MLP neurons of a small language model. Each row is named by its layer, matrix (up: input weights; down: output weights) and neuron, and shows model dimensions 192-319. Each number is 500 + 40 x the weight over its row's rms, rounded and kept within 0 to 999. Numbers have three digits each.
After each neuron's rows, "fires before" lists the tokens most often just after its 100 highest values on Wikipedia text that the model never trained on; "fires on" lists the tokens most often at its 100 highest values on Wikipedia text that the model never trained on. A number after a token or word is its count.

L8.up468:420446471491461558548494470538492549551497517455512471551474496513521538506518504485520598550539441474490502465509469463553471498536541492507493497484479565520482457507468517433475459524537457447506470485494463442546448460479480495526557412587467567477559461560548593504506404565521457483568436444508453571495489589459517552473512518461467494499483535494535498534498468503459419535445
L8.down468:429502608571479458501515455458431472566543413495486576477522470490531430466471471489521522495531530488485499443497525530571519504515555516490437464468489529449485523549444421463592580502519502501528451500473507413550496537497516462527447482490551551550516504530513520463497515469452479445535471522540506518528583514560449587531499529524488540490487481451548526510529529502534541478441
fires before: "s" 68
fires on: "'" 67, " same" 5

L3.up375:488427551513533427484535428489504453429521534554482480512556526529505505432487510451446475507503522542522500559507557477534482491481527515470548530481541518523450501524519518499425439588509449469504510428502475559419483488442577489543468492514422463619492441475513459453457515439580538471523515559469481508444472501563446505492556502504498464538552485500503492510552512421495486538561
L3.down375:441483513569531530452488508537532493519460498482500526527484563447532512483489469482472501481489445554405572513418525530452509551487457442535509454488498514519540446482521478423487508497482555498500477488477502501560587467507577440512445462502480516464527507480474526482475538519542422478499504448482518487506479490506548525529479466464530525498498581449493436465471441507568416485582
fires before: "=" 36, "\n\n" 12, "\n" 9, "i" 5, " |" 4
fires on: "=" 46, " =" 8, " |" 7, " Team" 5, "ș" 5, " /" 4

L8.up565:446534511416458521534530527454514508487492454432482462513532546503517492519524551525557525396495502486477565486487465495418501559580517471509502452455512529554510499479560469452453508479502407523456520505546548505464471459477499598484505501506439586518467475494497509494497407582511448473439470470512456470475460462489489556515532501534523463455424501489499451512519433521487415501544
L8.down565:538487462470528519458535483499509525502549526519474489454467484582496488496484473493500514578464457523471555524442495526498527510558588445404488493477497445488528501453510487507512531537473453418513510473430426470510465451456551444506459471469429466550509519437490514552496522543508490457457435503495532496526560509491556551496524482532466526469472507478561534497536535557430501452530
fires before: "s" 60, " that" 5, " of" 4
fires on: "'" 51, " believe" 5

L10.up733:444443548552466520458493570523492471495522565445513443551476521573537478454488556494537431428473535466459499488445495554532443476483462617506513555533445521494533498461444515555452511482570439490542560519489495570547571507537498459448505451493433494429471467496477575490511478439478501525443507495430452437578501488456499513538513479521531473476480537593466484544538500545522489505529
L10.down733:502518504494550527411491417533498507465504561554521457454530547508533467488566519437495490478538520544570505517422395500481539485383561492486508497494519510494472572537544485485516382526568457534532559460526519505484487470480514548520492485518476573548520433484532474550465471567552474537480528512526559453587456480563508495488479510460483444493566547505508446501499499498509505474484
fires before: "-" 68, " of" 11
fires on: "\n" 60, "-" 5, " head" 4, " member" 4, "\n\n" 4

L5.up697:529429522477437557549473494454506495458537474553496473565465513464465519534442459488482531488515504397511511499532504513378489471426580524549515527428576418573549497420474427409494457507516510587507434490525463501508515496515492502582520456495575549552438489552449529508456536482511485498469471472527539445477507484537432535506475454488492447545521508427518518473527499497456471529501
L5.down697:435444431455502495476511485506480452449492555468456415511545474449535464458517512530449493520510524487528519471461537577460514537548446439504504525508432473530534524460500494578456489551458480478477507506435441501441505472527457520429532512468524504570521498440538547466545566495520458480506534517554506560534491540473503477589500494488526436538499528484477483500481524535585423522475
fires before: "=" 47, " |" 8, "ity" 4
fires on: "=" 44, " =" 18, " on" 11, "un" 4

L9.up714:422524490467522537475551463469533508495532492463547460508454444537479562410523505496495483509484514524416502563414440571511571488498524529533444457505491497458475493467459519468485498428611469508495504562471557558474501485468636422530509560531449441486472484479449437484443462523527574473476550492480447448590501486501559449502505504536520566453460528564551563478452567553509544561457
L9.down714:508463445558539397536508507448569506425481536503543470520528517484459481523523471497514480500496430508468458510477412521428456499517515493523505414497518433505499510538580537443504468422551497474550470492511555499434449441536449565535478529460505495393515504535478561383603552482499505503510474553565531460500569498490445467528508562508414475520552498530484488528533481493508487426483
fires before: "-" 34, "|" 13, " |" 9, "\n" 5, "ng" 4
fires on: "\n" 41, "\n\n" 8, " Singapore" 4, ")" 4

L10.up436:566497465477459487513465409501442459510563513470503478559546499523492519528528581469526505465481450486539452431421508551551492574487546479485553534470524509546459475593507485435500447478530526481514494454485430534541579483478564501514430500511459491549532512538574450478536533473419476477548537533505435505471517567490468468507508500498505534548498512523531510447504484539502548563484
L10.down436:468455497491508449525559522512555434522465490587479486472491519447491511468487532539499435477510527481461498477464564559541531469546499458505431520521490486516487521574462466495464501488514466524605540462530494437510495439539560441488564488452460487566498631547532477501519529518465567499406532475562432541486442536517552528519469527462581480442468522502446488433500503477512480526441
fires before: "=" 59, "\n" 4
fires on: "=" 32, " =" 29

L10.up594:492498496518418483475529526484477445495544521529510461505532463492551499503517494482524496509507522562514522444423485555455472530489528447512518469458452489534498493476496556513529536551473471482529481561510505515468570572444448463520489391486624569484482525466483430439408512407487521519487478562491469548492499470488487502431561528530543475462535530501495459484456482500532485559493
L10.down594:548462497451463591534423547489558523516545471521440490487440498495531524565567517517442566461519529489465475504479419516481516436536474511473510574436601396456561540575570497524505503388488515526502489501503464510470494482543428520459421522434460491465550474528455494446436496479471528525514526495498446505399523509507521519529548459473498525459504548475498437476524412511467473549499
fires before: "=" 56, "ute" 8, "." 6, "\n\n" 4
fires on: "=" 52, "ie" 8, " =" 7, "s" 5

L5.up904:557518470431591469454496511478445449478469475528446520607569423490446503488472493455501563481523540462537498523515535469480537467516512525531529525481443506486485490471487482479527482478532442496491561530586474489522554499480540518488491540570504472494509513553545524494439513468482508468585464553497451552522506450523516442527513494473417464485602521459478454503470477505547529557491
L5.down904:522533540477501502501516578475591586492459457423464472544547562471540552492572499451500486515434582510454467540507561492508471482497570486461444551547499454485463478539543479539507543513510486501429489465555532507561434570542539449477470414581561500418512486443554540510506491497468502528447497515476484554512445480492478459496484535436543521510471521438550478580496524470466509502454
fires before: "=" 100
fires on: "=" 100

L3.up947:498527519502487491474445519443494475544493445476461554571529503504441534471585476447523581543504508478471459489458532440537495435467445475447548523559460544482532523476536582446547457501592538492457516489573468524483476571521543513557495542519471541509525483572456385535440511516415495461497492453524487434508415521460486506512509479441526531532569507510471464533545539605505480530540
L3.down947:545559464513468483503508498506553532504558502503437471568426513535422515461426507484542522464515557426501468560575448536558539489548476523592506540461486504475505454531478471453550482434545545497501497570465539456462593484472521536500552476551404483531530432479474514526505490474475516543531463517433484500563470502578555430489438462492547484477519554458562520484468543486505486507459
fires before: "=" 73, " Pts" 4, "\n" 4
fires on: "=" 73, " |" 11

L9.up98:460482498492495494519486466536517547504514473558535582514516472514432501586505554519518560488427521455554553452463514489481556497556424489513449541547436525541434568477510460498578523608479588551502512463479458520513459453550502495499493455504523501504487497534423501487455429502476511451486381420442482469495513457440529520508561485494461451493511430509462443584553485498452485529507
L9.down98:526478549498497468497477519421483481599502525551440459491507459478441471466544514469509542508536429506561502477476489539522499519584563479448509478486487532444442455500442505464511563423456520567499529533536512486517492490543576418477511521490523458496513479474479470472493502453502516447544520534525486513474545445501508486418464430566520578506462556504512515510524511523421514524418
fires before: "s" 51
fires on: "'" 57, "s" 6, " their" 6, " his" 6, " her" 4, " the" 4

L9.up306:442458504435489509568480495533495468512478561495478510480510569500401500500585520546493506511453498506517572472465575455460505509576491521468530491559500553499515539557491488439457511456444445537488457538440517472472506419538466578421422492533523554534509478537588472552531464519520483451491432480484446492479565469494497614538488554421438527502535500553531503533456550510516470576528
L9.down306:476548426514538555522462462540486477523508519543502496509497489583592476516541463456523482513517416489525551440500553507520528458508535442481515520474523411465499490453484504442531513444439513572467468488517439445598427567524450496470568494492431425571515496529500541476471428492569475475553450474543509524498521461492576524549478466462502513565505472469551488562501535518590528576531
fires before: "s" 80
fires on: "'" 77

L5.up915:525514558488533510546475522388485536488469539528539482542501482496497560500451530522476475523513538478478544394481467526520485426440491545571478466469495463464496493524466448566549518484456492472530518551525436543502420464537506487548459431536485514508516443466549530550553479521467509475586481522497493506524474438452527559418542446542579493506566531491469444481505548490491490494531
L5.down915:545604468578452495589598470481508506492488506520478500527517496472519465521538487435461520515512573433543505489488498442503559534464473517563497503537498555518495498506471487522485545493538500488545497507478539487546555526427496524516502516484505499459522475526462482606456539581514486486513506447525565543502529448409447460545488451494446449491526500511503552454487467473471525544483
fires before: "=" 100
fires on: "=" 100

L3.up401:479565485450510511476493501516471521422475489464525540467533580503480531536425570566512495462601580511498494470483436433514547446514438460474440577590566486561564531529533473495478532499441488598529542434571466501479542458478500516447501470541511491447517493508560462480498613473438418497583465432431499473510519509541520489450465443465457524580517507478492603527439571508475528576494
L3.down401:480545473503505497476511482511422521381577476480468515490480549425525431484472478556454505530555579545481557479493519492497514472511423440475553580523513450525564543482494491526515514459501485531521564517462467571517484444436509481436500499422511556496464509464489600524484445497466509556467495471571503549522555578565544582432493550423494475444484468509536456526529499540498531456558
fires before: "\n\n" 34, "=" 16, "ent" 6, "ess" 4, " of" 4
fires on: " =" 35, "=" 15, " impr" 9, " per" 7, "sc" 6, " sol" 4

L3.up1256:522521505436514551552445547550582438507518455512416479470524518479497602595518523553504519502485467573550479514526466571530544503525562516431466505554505548500411537377502467563463484482518499534509501474528381536490456489474529421528514442505459528472500506514506471539518455517486476518404511517530469525518505452446507480484520609503512508541541536463453481504470494501510496479455
L3.down1256:556514479571501521489534515483462447533400545566508477540466473550480493459533492477514472551581498458450567574496495530467528603536477435512423548443517554476537559526524541483496498525486507539528539466521470519549518454532538501535450505453511487506494519510511465495517613537498468449571498532455516506515504458532470581539446461539581457470411588513456480525574450473464501515528
fires before: "=" 56, " |" 5
fires on: "=" 58, ";" 11, "eg" 7

L10.up697:563556475496566439534540528531484490523516515533532483474481464459380549481500545477541496534510458447530542493459468515528468501527503582524458564451507461456489512467493511458525522435489480451515467475448501527594552439509490484515483488484516507447534444500526508471509478463549464506521510496444483447503542478515532550546530545511497549469512521478536562490498548426602484476484
L10.down697:456503464456574505519491515557458523586434517521483447449459545504498475485474530532503496403498502591607502537513471440420502576502519535538560494514453526467509420498513455557415518445461430557531520550460554472476496493559477557418411461551583479490517509504525495486485448494496480488493533530521510538564500506509533492485523547448417538530509502470510535474454545480556464460414
fires before: "-" 59, "bi" 10
fires on: "\n" 58, " micro" 10, " bi" 4, "\n\n" 4

L4.up944:475456485493516459531457528488526514441513489470461516510548428536469498545487481516549448493482491498504497525453521519448523499499487452456517512468557505516471524509515454476480466493458503519558563517540489569491495427456485518489442434502498494471476496432499497451500482477581425507437469500531509469558502528514564459434445572509463503516502511516593496442510501501567532550554
L4.down944:544520468471532561579534588543423482448504474507481524439519435492536426519548484506412418469455564473476436490439511509458476529467510451595490503482484490513577548488511588452518513476493485479477438517459417467440530484516543541508487528510551530502448484515498548558509466436496447448524559448591486476510540491527471542540508487478540497489465554480568502447456542521517470417505
fires before: "=" 82, "\n\n" 15
fires on: "=" 68, " =" 32

L4.up1010:505496465474491465495486500500433504451439563469560478465575512531528481539443576536477455530544506518523454451470477481513474538492524549495516474464453533561530466532509572518583481474499487528500504468547526493502552526588520458477488500487452499535489474563464513507588542438521465537479471537447505487387474538496501479557498509476468561521566519478496529464449415498493487549509
L4.down1010:513463605521471519455488527535495552544496499503494441551480485505485496515558511477457498447566531511505505455526535551477472518506485573534492536539536466471503479504448481516437456426461475546511489517520542552548496463468490500455471462491451493483552452528579485464513496458527458562491526546503498499518517462509504514555524525531493499503486490524452474523483524500497490527507
fires before: "=" 100
fires on: "=" 100

L5.up417:448474398514521570482559515480562516580559491526466550469534474577479471508502499449470514473489486449451488499497495493440496528501513554544551520493462517535520515549559409487549451552575509470461581484481491493570508458442504495432481468515468578445460484452506519549499448535510496476513516510457554491484442522501454514491463527456391465458499495467436486484519525522541504516442
L5.down417:493511559501484504512502421503539569522414469562434513544462574579536525505496492511553559469482459463532421551458471506469475583483495535491503483531499492469481508407523553482485471517530488452467583474523492481566483479516447503520510517430574514438475476580540522524551431571543581547435470486518487469480491485477480526542535516501553506559499485463582474533486489492521481517497
fires before: "=" 100
fires on: "=" 100